Part of a small language model's weights.
Size: 13 layers, width 256, 4 heads of 64, vocabulary 613, 10.6M parameters.
Architecture: RMSNorm before and after each block, rotary positions, no biases in attention or MLP, attention and MLP in parallel, capped logits.
Training: a variant of Muon for these matrices, 355M tokens, 5411 steps.
MLP neurons of a small language model. Each row is named by its layer, matrix (gate and up: input weights) and neuron, and shows model dimensions 16-207. Each number is 128 + 24 x the weight over its row's rms, rounded and kept within 0 to 255. Numbers have three digits each. A neuron's up and down rows have the sign that makes its largest values positive.
After each neuron's rows, "fires on" lists the tokens most often at its 100 highest values on Wikipedia text that the model never trained on. A number after a token or word is its count.

L9.gate525:167144148143080105128144117094147123120109121076140106141129178084121159127109142149133094182132124121123148102160152144144112118158152152111133156104131090124159133170135122119129117126128129139103132114176126106158136090119132123151120136067146133172120140144162159115154123116140112140121102177133105140120130146177121163165143112129107105131171140120131101121123108129120063099131115130120127139106122129132157133112093141157134106153073164103123117130138144125191117142127162124115108116102141123082125180114134078154137092128148096113100096093145113122193122162155116143
L9.up525:168173137098104068123149104125114104166060085126115140105170130155164149102166146098054118141117089114116155092089147132109115164157163115146124094111157147134159130107127139151142137112126151106107146135136137102114122147138130150127149132147129103167123120130158161172135158131148137122130152123115120100105108046075125150153185146124154125102111180155157139098090142139133091131126160115152121141128131101135135130140096142132149099105111162122098156144093096117113146098109120144147180131149159141124122165151129157112141130130132171133098137154135109146160134120142116120
fires on: "ed" 18, "h" 16, "e" 13, "im" 12, " as" 10, " th" 7

L9.gate593:140117164120084141111127094162114159180094133105102129113142107118169106163116097135105152076117157102086115127128126168166139112140109132139139143127134149144204105134131136187115110144121160112104116111142107137140112133162155092127067114117133146139151126142083123120113171126111133116125132131151111125157119141130125121146115143121142084121163161123106114130130131117079115151156092158144148130132148131115108131136144140164118149172142133129098128120156147102147144107138104188108115104149186123087143116155109130158141152117084122112086172131141121111176107185092180171
L9.up593:158113167089083121140106145150114129141115153098158129087096126119138096129143156121070199127123124127104136118131169157148092171154114120169109179156139156110126130184119136125085158136145131125115181123115146145123097111162143104112122134141196136134149146137094102107115172126149119126112103117110147106172149102132164108093130157136114140117121141128130128129129089112087111132110071105132119129174159173151109131159108133115122123144132106127118158147107098092132112154110125125122151091099125109119154065103133108095158155127124162119094132163106134115102145135127158130
fires on: "y" 26, "ir" 13, "p" 11, "ed" 9, "2" 6, "8" 6

L5.gate515:138117150070136169155114119074127137125121135157102152120122129118163142109106132159161116132125119143109127123115137104145124135149152113129155104104166112106136118126145074148165106151120141112154156137103158092107149185147147202095149091105095140154136127127152135144143138132157132114103168130163138140113137149139102131135126091114127122071114147104122112096098129096112135145124137110153138096152052074128149134169119093117111137116115142134146145147147139113164128069127117096119163134161128135107155133125143126157128142174140132139176123132113162175115115147138127106
L5.up515:121130144118122140137108141128139139144127110141119143148096126113155102076134100165151131123108125134145102137119149114154117165165101127169156157092139139147137138129143079135118136132140139140126155133110138127117118147165141125127153126130121094159098121162170149163119112137103099127106101115174115100122089119132137172118067141130118122126053133088152104101110114128063114146097132181155164148113132089129180169142155134168131137144098152174123155105121142122132152133120132115117131132138117107123088118130147185156137105156075081152126133139112151145173087138073098114
fires on: "or" 15, "ard" 12, "r" 7, "our" 7, "er" 7, "ot" 6

L10.gate422:148130140138105132128123119115150100158092135133133135122105183138135113129169100169126147077106126090106124153097123122149115138140107155126111164128182167141111105145146151099159154134140111129150128124098159126175149161151135115127114174133123151109134129148117109104171135132129134107114095101190124100119118114116105143161130139090128116132131125129113136145099156123107111137158149204159137164179096133066129110138113145110103136153150129122166124112149126072153146116134136140184115123135149097110160151183143159099127131147170163114129102146209164097151105091150107177
L10.up422:105131121145132145104113132081138120127162148130137137179129115102112112176108099142122130121159087141153123111097146144144137133136155149136101132144115063137109091089107095165156095133159143126131101167135132102122120152140147116120088104166136146145121110165130111123159164150116106147137093080136140134123122155117175141143111092110116090096112128133125167111138134124132134135170146161150102076130122111147099108117133139102127122110171134177112167142093123147115085128138167122141128143119091108093131106138148092110133142180129155151091124082128146147120140090107090129
fires on: " g" 52, " G" 24, "d" 12, "r" 6

L2.gate585:166181148085133152109136145142168142100123098150123117126078106138141107134150094151134123121127114111091166114127098142178153165105158156103121114097082083148133163110134132126161126093169128105137141127121144099124106134152161114133115204109126101159097141146095115133089088104155117124129168088178144121146089132089166125117122139124171140110074157147096100106144133097165090139140171104153133117129073097140108115153153130146140115121146109103138128124143113113118133133124118149110122121151144124089104100134105152097125099123097133127150143127129157126171137155146142135
L2.up585:160114175151147149140107102117084118131113153106098142131139103144128148130122126085102176094140083115140138149134145121168149114138095149134139111159169121156116201097106126123145111088127112161111122123147092119156164118156090172137125122141117129114122117114135138157156146138141140152128130157141117092120139108122129149118109105135179108112110139109078138133130145149128115142090110118109140163061144118131167073129147113118103188092099113133141111093122083143118154142132123124155156152115127141124111121120140146132178135127144151139118114066156126120124098076108154133
fires on: ";" 51, "." 32, " |" 14

L6.gate108:092153087097111123129137125087120126111154166151103141148147091106147162149143125111140104101084133161118104144155098114159131122152119162100174107103169122104119081121098114163170130144095091106099088126106153125135121162152119154137139098167124111155152177133131080129126145124111144139129152131107123124166121093171135122175151108130127150152124148153144136141104087138132121129127107113157133169147097134086175102148114132138083131169130112144101106150096144136135109159115102141129144096132112120107098144083127102116117111129076119126111145098113135108120151122102129166
L6.up108:128079174179114103092091146085120140082133139148117071170150143165166119084129092058130123119130128097154106113127118123128138125180163158127154127156119146143099135091132160128160129111112132154088160132118109149151151118109106100104114098193132154165166121112172156128117098106115172140125138112147146156063131106094098153143104139105178122111160089156175160142091114112140147109075117138131104128103138139097125132109123113105101128097142123129173137157154114114114115112146120136116124180151144123166133117108134123109116117129160133126128146099159154143148104141116124107
fires on: "ir" 25, "c" 12, "her" 9, "===" 8, "l" 6, "ce" 5

L6.gate653:102146159146158119121153155162125160127176110152140163086168132132103111122134133129106139105141106159101098155158141152125122149113147117137142156091160133079154146112102179101100119101132134152141094189087087146147054117120110117155122097098116132100109161168106109136159145124138139101122154148102126104132164117134144153132083075120121128106088119130125080121132145113111126063102109127118133118166154139155074156161133098155136125105160136150103129147124130122122107113118114135103159134144159140115162148150151152101098135136125116119117131108101139089162126114134164107
L6.up653:111122180140146124159149142120147095146129099162182137149137133110144156099115102124079112137131089154150141119132149137116116115118164135109086174125137098099151120123086190096133158138127126112162124184131127111117077169112105124134142135089114129095139135116136113134124115115109143127139126132103128123149182129139095147125118135145116112133143138118094115128150185090108128145109124148101096133108102128148132140165154156089125139088119154158147121100155119141102135147163079118121147146115111161164145153121125130113137102087184074107145103107118103096160139170168125132
fires on: "or" 49, "at" 15, "ect" 8, "ain" 8, "er" 6, "ian" 6

L5.gate121:093106138080112162144142118137111143133123132131162156179139155087138102123159099131116094127158151124113140140100118154123090134121127164112148138107146171129187128142153123162133140147168138197102154095112134162109128131132127173115124096151121132120097068117126094141173143139119133134156120116104140136118170152160147111116110128116139143091128109089129092137122136190150132128142175112108119146103115116097130114121140115083085128110117170103112127150099160119159110121139106155120131104136108122100143151074093165181119178164119147141163118134111174110099108192134151124
L5.up121:166115131115094085114137144112106136081088110152137153140140104092122117142133120115134172110142119109147118163151140148165131146066095120068108113168196101164148152142134143068092131133140127146118133123158107146153124118117142164149186123148126175120081098111091105124115113142133111154137114151116169095134090098165126115139110085108110130107093148095165123135131098145141089142125169145135171131145099135068159149165123124139139123079092120116125149139110105105154143140143156087125144162097076151149157120141116140145113111138142113129128158123150078153098127126136128138
fires on: " " 100

L4.gate99:161124104114163122129172093107131115137125146133160151120178138138112139156133123107096174095112072077130106162093116117129138126168104126160129143152156159150110148095122112160185138152141152100110138098119088106170177146130167134121082135095110125135162118149144090098112087149097098120132117096110130103108138096140149129166154120123079123159146133159136127098093144100075185127117139147147139132179113101118145122100124070140143182077113128171145168129134104125146126104131127125112159129138135137131133082124131137102134151144118102098109070141134112091138125130158177106
L4.up99:149152134114126172155136124172130134156166105115095146085116153152133127186167149087093121161148115145120129125132129102115071105148147116146131100129078128125147149151118186178099119129113160139120142186150159128135174152148148127129122115113110128152075117095127121100141132180141095130130112128113128119090104126125127170086172128110094196105112095120113133090143118120073105106126119112133134094113153154131091127167158104090118155124100158141078119150136135130139113143125118131152140120138125146151116099140135119085117151134089145139097146121119158177111131148155127156
fires on: "w" 56, "ar" 16, "p" 14, "y" 9

L5.gate143:122100132159146155049146121126123110113114124136145131190133179130136147110149136106103130107097111110134167145147108140128159126120136092150185104173095129138135130127141120168163090099114082097090141196163112156133158106126146124103166155138144118144148166119116171115143136117098127125132123094146171108138167097152157114124118110097138107142117131135105158135118123107147072094152158097152146120123145144113141108165101104160156116150101122092166095120118118142132099135157112147134094157119138113121139098163116140167116174094158123119120127103115125162159091130129122123
L5.up143:163105142107067143116153109147147130097132168115114187130136118143115196133107180103119105140125138087128129127168126155097137132141114140102123188145097094157142125120189154098137143152100180112130122103117138111125121153102121150109184103111149155107108088173140129147140094082111145136109103160100131119107150103108148098096120107086149139131149124144160124117153130101146108170114163098087144152083132184124136125139107131129134131121161157113115127112169162164158115103145130132135122112143088145114109147138106127136131118101099128139116134118161099125119126117121147143
fires on: "ar" 70, "ed" 10, "5" 4, " 19" 4, "en" 4

L10.gate162:155089144139130124117142097159117131091107156119142134126145165127150117161112104144156106100147122125101142134133142121132138124129123139108163128121111168154162132133128132124145148082149146136147132116088160156138087164130132172134130119118123148102116107100083101100110084126138131093111128109137097178095167136102163133161101151122123110080083143141100159146138112140138102131150157158108147141115096117081113106109119095141158107125122126148110130098116128161210115093100140126149164100116172109129121108173145167097105104121148109104102115091139125109106120099126139113
L10.up162:077126103134154155129136093180109161130104107121116191104106067116123147100152148102118102139121135122124149166170153131125134097097129136148121127115149159131182128122120142131136164144134121127146139155096121139126127138095100131128116092119090098081139170164112136143124160152130115113080162128143079099118156124135141128202146111149093123100130165117120157130125087106170148126098092110142114133133139101130117115125154129139090115170108161146151125095060150132127151098093136109141150110133139109135147117142110151091095193132154110131150116129118142116138111087125106135
fires on: " was" 22, " had" 11, " were" 9, "'s" 9, "," 7, "ld" 7

L6.gate303:137095151101146140099158122124140116116101101153152094111122096110095111108081114101094109130099110127119128087122118134130159123159126147086102139100139117135151131126128104093117125151156093105087134150121166140117113148160142155135146173131137157161121125122143095083158142119185123114119151128053120142111134128150135121141056105154125161093104080156104166087113144147138109132143089157161123128130138138103140182126109116094138138151074124127078102090190126106106184134153121133142105169166157125152130116115142101142170142117132141068141141138165133123127127105094125162
L6.up303:139124179120120098114081128139116113139146101149127172102124138111103117108111149092155119138142117141076113096125135147139117156183126118120114066114106120147114123114089128126157102073109173148127130072117138151125099124155132132092163144095121149155149116164086132139078157141100149130190119136123133098115137131137116096108102136114143121111082100113089129123133125156107113115159117113117068112154150127127155094095089113119130118103108109139073136101155129137096109133112155140142148097140137084096145080111129104157160120145155128110113131117146142147134130166130114165
fires on: " de" 84, " le" 8

L5.gate357:162108084140114163101147182132197128126123121160128136143102089115111122149124116093112121128138089144114129179112120091144169132146148125117145150088144096137178120097104136115135099131105088117121117096127141102145100159118075103125107109111105136127112121117164145145117149105108161126122139113139107125117121142124190128100116139140153117155152151146124101145122074167176148156095108104095131116108129140128112080104121163116137152094115136130108102101160167088116141114158120112158123131137128101096144110165117151109104129113165103142142085092189098152161096154131100122
L5.up357:164140155143107137155113153110096146143117171105126123114136101110136131146118124135127144145106103169073133136157112105144148100105175123167110133082091123135102100133095102114133132153141104139094168192129066105136104126141109106130136098125129129134066115165161140099151122130157133115125151119135170116166121105096173141135103110148173147128088144151137106143095163163123149134129163158125107181113133103142143097116144117096094160167142115116083112112132077133137146135151116137109128125097138092116177114123113173126172133125105175141107132111152104104107080132121154131
fires on: ")" 83, ";" 7, "]" 4

L4.gate527:096157133132127123102164106072156098164096157093097112144170125121094162106113168143141119152108135146100150149138137100094107080094119129126116136156109136161150116126148114149172131132142133110121144141154133123118118113096129149143131122144149104153149150130139170104124132108159136121133137134105105127164143096149164111110118133134141107108152164147077093164120138148183137134147148080150143100158144150140123126104147096160148099132118110119111115163082132129087131126132127098071139121108112160113155112173136139116145179143126138087116136147154158148150127081143107123
L4.up527:110113161122160159126101094097132166097140146107141117137132117177108135133130093147157147164140083154099111142138154132119119113103159132093144149136116131105129182135150179126098189140118163094136114157125107128123124108103099123124126156173121145143132112116163108128125127098063107116134090108102149115126102108116107109136128135100156100144091114144110101093118099077125128081121081157146171093120144141140116133128103140202135151156100117131146085131137116125121142102112110163119111178123086149134131129131083109149120131091092140177104075125141127124118148156139137120
fires on: "ar" 83, "an" 14

L2.gate64:094155140126117135092136144162138114091122156137128120129142141150090159104139116109127141105137129132122148103120109136149156145116132117075092160156133104106123097120139111127109115107083149116157118157147141155102141150175123132172127145102142123085100108123115125154111124155134123139089158133158128093122119132151140153079115094112144125089066115145164138101171085169157101104101149126148141139066128143126147115153144134133114133126130125109138119169153135156118148083135146098083130166109092107091092152155108124089099151121088123115122133144154114136113133128159129139
L2.up64:104148164166121154125144148128093105141137156152117132108173098178110139119123142143116153129138106121166145124155107155108133118146131138115095141131101139128098120110114126146088112115107101162124121123132162133105175153159137176165089143143130112107117110134054097140103162168109144086104159147132136134109123125148108097110128091114123133123113112148143166076135109111153123098130123121152159126080104159137131146133158106138140131135090165094121147201112140139107130126133109098080123147174143111106071162109092081121131130096128100133095140133143160115135142119134144127
fires on: "6" 66, " 5" 22, "5" 6, " 202" 5

L5.gate271:139070106142178125132124131120099118143075137138126123149118061097134108101086131138136132162127074100088099149100124151129110131111079156100137119122107126094087154146160132133155133113126144129124121141086109152168131180131123143110143149143115140110132118156120173142108136108110158118140143104113119175144138127090075109125115147105132132092099119058140121142094141117131163110175151127104147188119117145146132145111130144101092161113140176085132114137115148126123130147119124110160119122110108108093130111073184130133122145178136127105158142135109167113114100091124135129
L5.up271:128114119115118147141097123154135120111101159128131169141107099116161095156108103115133144112134108130068113103148180098172121141127124161193134112132120144126138149163159143110141133145134140135109129100128138139160142198102091154127129119164158153147144139156145104098114148102130140085090125123179117136123107167124131097141122120110151148114135154151130138138108110115141160137111175146173142136103122155097127149125142132146113136137078156122119118133111081124113143102121137158078099137119146137102130142123179141121137141162100129116119131127134106141136097112118152131
fires on: "ay" 68, "ot" 13, "our" 10, "i" 5

L9.gate545:141104135160147113109143126076115135146133111146141158115129115117124132144133143174096160108133094134139107143110170134115103104152140136099100129166100117120137120110092129101112088152133146099153113145116134144121110132134132151174138087137175109063094126184114132123116131136105150124135115157092108125153137132134136139130120128152095093110100156104078140131089187129159159129126121082168145116134115122087156140165109132195136127112119099144120155169102134121101159129129081120069149124069115122108148154127096151120132124115127137154117077102131183136114144163172129164
L9.up545:143120093157105146066097119123106113110143150144165140140146164133145113150138143128137111140136123090155127146126159139102072137115157151139139143088096135110146090140120137142151096154159146162139112131169116144118083146101131186163138128130116175118104093091081182119127130119141145084145098140104176107145153122090117152115102108164140101172121122124116132097113172121113159118134158139105107129111111141119136175107125143131124156103128074177133089137157109123112138144138183142118112141101148157139131141142140107123106106092123096106154146121089117103151146155114155096
fires on: "ent" 22, "or" 14, "er" 13, "al" 13, "ain" 12, "ter" 11

L4.gate623:135159088140154115192176160137162148139112145122105147162155109131135134100145105127101101119126118108114114113154111162113163118153134150158109108129162135152128146142115106128152141144155119130124080098119150104133127146175151121086172123141166083193151150156149116132137131152126129099110099126148186056115133136139164126153108167094105115103112146134104094136101121125135120118132135127115126123106124078168122140160127149154085145129119135091099133123152114145119118160148129139148144092179148151136127110089118099100087101137119123138189120089121143103121091161067141120
L4.up623:124087155089125116127113134111154122113118146136155072144134126087105110132109127105139117140164134134125121100120154164129107150142123143143139107154147139095148131118147132105102106111121134191118150131148111119127075124157127153096114106134120102128114128146152098099160153165096156114112161095140121136163113098111108152072105138108111108185095143121118105081085093115123109145114122152093111137112105123147145142173139147160139159158150122132123146061052108123096117099132141154136110098153128150123152127110140107172135102119135140105125159109180135164140106123094145107
fires on: "s" 69, " his" 17, "y" 9, "our" 4

L10.gate377:132061128125147151125069066098127123136136116184140154111097093152120136155156153104076142118154095142099128168124083129146153128132147066122107121090145132081146112128143168130109136130153131100113127112135155164134139142113135178124118116137110127131090129155113151116120086127170149105154102131155124140114122149104141136149148167108177122157143103117084141139128088140121150132162110146117139145155110144134115080124097137141145150127104085134121085103105136121082124144157115129126151173122107129121165149168112194108119108084146116129082197129095129126113146092125148141
L10.up377:091084112170136139108128148132116157119126122101117160169149119121154089098135146139153136139098186129165113124117129108069161126157136103084133126133164181134128083137167114109137108157156101124157118123098128112104117111127149102174127170106086103121085135144127153154139129133130115114149124122144107129142128128090154095106115155126155090110091175118118157105169105127135148093089155107151107139130123140135125116122115110127129108073119123121109128159118162126138127132107133132141150155175116122148158095125150168153155152086098143109101133119114127145163108170159137146
fires on: " s" 22, "." 18, " |" 12, " a" 9, "-" 8, " 8" 4

L2.gate265:140107167167089136130146129128127136146151099160129148116145108104114152133093105118177111065123156120094140163150107126131115132110141143108151120115137118154146157133142138069104154162132108146139121132108121124114152121119122169065157084144135127100177109167137127129142109113123154154092096111121162116155117113146112154156132119131140105161126141128118118149064140127123159174122140138129146107143126112157109093108125116181107168100133119117131090107105140133186131131123131140155096108101165114111143124141127133151170124115152102174117110143097096130109166130087120110
L2.up265:124122104167100139130137117156123121175146144165129124163130092127129163078140125102103170097096170152110140112130144139112082111131110123057111111131114111144140119122148130075086142122096103145154111106138133091152106136139123129100124076115141135103152112145146100116183111090123101130124097142111168119134153107107158137125176108150115094136149138106092096116142102112124187139117118162134120127172129121127075129150125144162129134116126131111145126128108101108158139131096143182139086109161156129123124138160168122162161126114105122140111104181118101147140148129114163092
fires on: "o" 24, "g" 22, "ur" 10, "h" 9, "ess" 9, "on" 7

L5.gate492:120133157106104083184141150102143078097140104162058118161118055143151173139137104117166084154137102150097102118132114144095150114145072149110096110125126132128131136117130090116148142115109086141127129122114123061140105135168150119129090140137170135140153118172142103123132118126130140082115150163115138123156100124177182144083134111104171148141137172132155130113136139117156117126102125131162149132100102123100129142105156129129112157158122113089079111151116122136137166106145125124156110129117098148114149096146126114108122134157154093121130135113098170123147103113095136156
L5.up492:099151142134119124099179147110098139120103153143121129144111093136096130088119163142132138130131113129145113124143111116096142111118133162180130136118140125151142138123161136124111108158116096149139156160130135137129150182103120078160142099114114138131138141149124131112129151134119195118079129090138109135118108098086130162125131125101155146079110136119123151164152112123097148115104086158115138106101104125158139135138130098140156151136095108150133181104106083086149131152104139136189094117184136090080132144102082155155093130117137074166140115137159091099079123124107134112
fires on: "her" 51, "ir" 32, "is" 5, "y" 4, " his" 4

L6.gate429:108070167135118153097140144145106153155155187134171096133143107124100119102100149103142167106124120138096093123172118152179128143110082157130088143112170115130141128133126126101108114118108133165137126186103172143169124161133151118112105137049161097170135105123105137126111147128147158133103129128145095124105138139100157077117178120111115131148129131145161156147122136152137164164116118129162105099110101127123138143136134121137148128119080130155115148134148102163158149134129083117130084119126104117160137162120091096096090150157116087085103122130105114115135115133146133141
L6.up429:122140137154126086127109156164144114133139132132119118138135153183101125146107128159122147105191123136136110124172154112125090142079149124127087121100132147123172138103086132130098160151117163106074154195137151119108121146090109135134134178118119092144170154124142111102122132114144109100163169115137119066100153114113114096125123118145110142133141116129123153145146102117142115144146141121145119104126139134106127130135122105154116099141132111113150098120125123133093147146165120099118126137104122163157091151114128089108128136145062121091055153077121112092174135102132125112
fires on: "5" 69, " 5" 31

L5.gate5:127119154127124130137123167105107152114116163126148101133128108162149128145119153138148156091139088132124169172116152118143084120130171119186145089132085132099117170142133092149158132146126086146112143152131104141126132162100127089114075079144151158109088136165182132166129151113133120136127125082145144122119131133101107140116149178135132096117132130088107119152118103077086156144154161157113113110151149138146162131107145150115102188131091144122129115111082168131135141143121164081173096082127198108145140123146100120092117122144109095122132149115137114128075135132139161102
L5.up5:123148097105162182124104125136132128141121121139108109171156109121145115160122159114109105139114123134132142123112146087095100167148087116129093107085147090161140127122159089100137099130102120137107099132102130113153115144088069110094154110167121153119178117140154121120088121112132153139151122121143131119126094118119142110127128149108122157098191149173123113075112150151121176104142137106149143150193152148087097162123106125164129165119113142120139104146106137144164101120117166146087117154137166128084144122113105145124127147121107127095101137119121116134097103106131180078
fires on: "ur" 22, "k" 16, "ot" 12, "z" 9, "i" 7

L4.gate242:095116147120108115145140136138101129128078145150133110101141080120142103130107079119141091105129092117104147108150109139121126120123133116122117111130138119089122197127111140125120161134140120138142124131113144098164138107134142111096142119143121124090176150135186123115153158145137110099138166131080125123145148117151112103166093129118108123115120152115115156178123102093154142136101091123134143170130153119139132102123133076118176108112133142141158063155119114102125134077119093130172174150119107140121152167137118125155121104104174142136116159151108121125160165120137114161
L4.up242:151130110130106138145082130119128118161156109168212167104123151111125123073070130147112127090140154084122106125120160115105087116089121136129112120098121159099149097129162108134125147110099165147133145115126154119149170134089122116109149138106101129126148133156169171141137126097140098132141121134104124115114131134182123124111106130160131101128157147120119053155102115162147134116122106141115127130148098138102083078138162136143119133146137159150170115109125138091152117139132153115176093095121079166135121139100114148129090128091133117121156137133127133101103159161109141119
fires on: " k" 24, "op" 23, "g" 19, "ess" 13, "s" 11

L6.gate332:104101083093162130143163156129118112139110175129097161137117161113141126152143112132125144116152123107125097132156131162085122115168142138094130105113159125141127141106146135158112174141142097105087155115152127143155159092086195123119115113101121138130073109160140123139140159162104115155150146089143139129099173149175116088131131126149128122095122142128128068092113119167140103122140109141093141120148120149116088137146103140127153123056117133073152081145151096101130088094143103171113103164128145132135119129123109106119129144118153099159105118095100108127102116146159192130
L6.up332:126125155092122090154196144137136163067143148134136151145125095100165077153145105096165140115084117129146137143095129068168164097146121142131146100164136095096091125110100147168117132194125147118122148131169128087165135120145111123124110101134111108113133105118096103092102120128121096173129088136166125101118108157115104161124122123110155092054138126108110144152168103114125134132174122171122150133167129121149101129092137108131137146134107135126156141159148112112149145170130133115089138164149103118138142108115115133144145101123122153140147128135135106108111128151102091128
fires on: " " 100

L4.gate86:138169174111118123086134139133169110094168117144159122161197130105120129147130074139112111105149139112144107177158150076160123129120134151152126152104082097171103096130121092132149105162155148124143132140138134124105123146150168127101083105100093136140142149158131137140161143089119118150154116137158150159084167141122148118135144118148141154113128142146102128160124101181117146087106097105097145145136141136126126108101138122150152081152141131105113171087120188097099156162108150098151112132113112120120141124199130109088130115142134149113116138133135102146154095148118120153
L4.up86:136149100098107129114135119099098133117135100156132053134151108148136128085133097112131169098138125116087130110114122089129120082118158143154154125102130107126086101125162117097159141111111136133159124142131086106117129108145137153118100105104170165124150123151142131105127144102163129176122113132128129135138113127144119145175119073160090163113133166172129124140122152172116128117124144136118107172143087086127138142107115094110131116103087113127114137096119153138101197140132154127098077123102140133153112116162114156076167105118119118156131106124158137163155153151113095188
fires on: "s" 25, "re" 24, " \"" 9, ")" 8, "os" 7

L6.gate567:140122116121118133117139111142069104160073154127151109133138126106123134159139130161123118150165121170129094190109131112153128093097140147077171108103086118161120153135135186095152139122131134106134119148077128118147157090126124116121091092168134161103146126134138105120103109118117160092113101122163093183112118129094130123153118086146108124134117130111136110149118115097191131093151137133137125118110153123093130121123144099147113124065077140122159170137107164106148104127147118152148146146145133127096126077151079130099120116108124103067125147132104108104114146168118131092
L6.up567:070122141080155106137129155155115119139122119086169162108119136149154142149144123135140128141126075153120102140144132109161174140131124132150140099101108121106119142144152138144135101117110149127133134164123130164136084102115106182116106115087130110100149143128108124138161133158138113068127150139143110111145125165140184113148125125180097124128075141154106147145139128138139094095075108116124164078141080161114124141121158109122129146150134158101135146112114133109110170136121121093101128125139133166108155112149150150108159079124101104197150087172147140061134125150129121164
fires on: "ce" 22, "ry" 10, " had" 9, "ed" 7, " was" 7

L4.gate115:094135089120164102099132123150148118153113118136111098152152116132118186145119136125112093157102121102154111150087143137146153131140100148121090131154136123103117149138090137084113131159145132076106132094100128178117090137129113148172141103099119148128124147120188107137119135136124111147147110122156162140092079171158156162099105163116125138143115114149128118134117089133120123149104111113128123094069074110151142126144104154118097111115147133088122153111150180150109138135117129140145102153115102116103132106158078111154117117127128132163141177106159133176114141118108102112
L4.up115:131136149130098151105067097098108131122128135131059123124141139134157120103105099120103158140106129111158106139137089135158117106154124103135146100116111153094109155087117118132126115122166119165144174121139110140090117098103099113120130127123117162141129135141124097127150157094143138078126153165155132177109094143133126096148128136121105072120155101142127102140110093137096115161132132086116119140140126084170126105137131119096064105107163139132157118088135106147110136131139100139143118102110095106151123108129132142156154139116205148152114146102118087140148101150132093142
fires on: "C" 26, "\"" 16, " |" 15, ";" 10, "F" 7, "1" 5

L6.gate32:195133109145106130142146128133152103102137124137158126116137137104119095107115144139134152132105131119064107150127164151171100139135129164128158134155098095127140120144137121098156088106187149116151106102137176106133132120172208109147127158116070138135149136153135078179190116112172156114092103087112142106134143120094133129148148104120096130106125127146154146133115120132130148118098138199141089136137115171139145093156128168131143116119109129140151110086156118111124125101145135154118102147097142162132130112138112093152122150147125158133111141123113124115169138134173117132
L6.up32:166133131132057152155129124129101149113087061132135139124196121111112103124090105063080129151169118156078152129116133149122136113142145138141121108148106130122131118113112126150141138110133118187107142139124143111115114113171153136126131149179090139081119154132156111134114124115159106117084075124113113159175109128115134143139115153074103105115115141146136147141127103154165150154117120156112117113073112120122169112132159122120118114095123158150101131140129103138128130124144101139115091113085160131090099140133150107132118128124120144125122113155121101107103168115142091110
fires on: " g" 59, " G" 28, "h" 13

L6.gate435:126139115123105118136125086144121123144108109094184107148134079100112113142077122159117106139132140145113114158120146102146180116105141145076099085109142115124107152123112133148115091106136127138093104137138124112134112132173126120135144163072159104093147108143114112109120104145120091111066148113138105120138110132046043102136125089144130121127141171149089122129153128187134130143107095134125145145105128114131119106134165136162144105144113154126130130144098140101077098105134167142119159145090130103168114133145112146075154149129144138118132154122134131148142098143139144135
L6.up435:158140125118128153165134135105174139150129141134120155122142136124108167161137144115131125086112131093107152124122127162164166133096179121136122135140093177072156100137110100159107097134150128127141110145141139150116142148093146133099121146119103111153141089167114140151145130106147117114086105139088137115132147119127126120117135087114158150156145079139126074145104097104141137152065100121156094105166119139152147109093134124155170127138156126116117121195128137070103133156158128115125122093148129118126109104154170104130121122104161128123142133123105121137143123164147158102
fires on: ")" 100

L2.gate389:082135146128144158102091140112123129163136167146120066117171111128133161058089164130114113114143125130086132100108112115058126146196150151119089108104086159141125150113117139145160151078134145111109145121121159130131110128093140150136129147092127104130138115153089148101125124118152188142139153151087135090125161112134122149184146174129141104103129173162144118114142119103172153127137105137114148105148134138113115128101166142120152133087147184138108109148112096099098102088112140122113144127165118167115129117115107160154134099138115117107066113110108124141118123119123116150
L2.up389:147136182085164109129157120131167161137128166165123129087139092155161127165096139119157161109142166135126135152103130127113164079124109110119156129173115113184098100145127147105137130154129166122084148152126175105137112165121088113094128113173155125113146131106139154136166107150080141096153126110122120120112129092113133100139126124126161118095119134147130111158112134128099150083139114104132125171152119129124149148103140123161099110112108094099147127142134127095167090130122128145114127135119152132132053098129161081088142140133130084134121132151087103118127126134111143147
fires on: "C" 29, "E" 20, "H" 17, "S" 12, "L" 12, "ar" 5

L10.gate8:124151121135117127148110149078168091128097143136166098099063139129151141139101082129101151109136117126112130128125145124102154134139138091105105130082110115121169133120112110173167104121110111118122102171159106143139123142127148106154130090128118185174153107137042115131102121120104117104205127152140130097112155109081116089081126107156180160122125123164099124106161159140176163144134101115161148094147144109107136123155125126140124127152138125108121113161108155110132130092133115139107102095130106130127148119139140132128121169120080146127137157113117140105120153108140121164
L10.up8:088156083120144138129126189120126139110118150097089091175128160155147179117135122128130150119110131140121133137130138136150143129111095153114102111121112140143133145140115103107110147132099118160156125131119125090110103170125094120166134175164129154111094158071158107116083096114132178146118131151125131124141122122096144133132145124102140133115110128102108108100097148109112129128110135173166173098156150159127107116138097110140093100141137134070181108137173151080116108146149115137073106157173140112125154112113110104104143133143089114114101158124095151119127157143147049149
fires on: " Mar" 54, " ar" 16, "ar" 6, "art" 5, " Ar" 5, "as" 4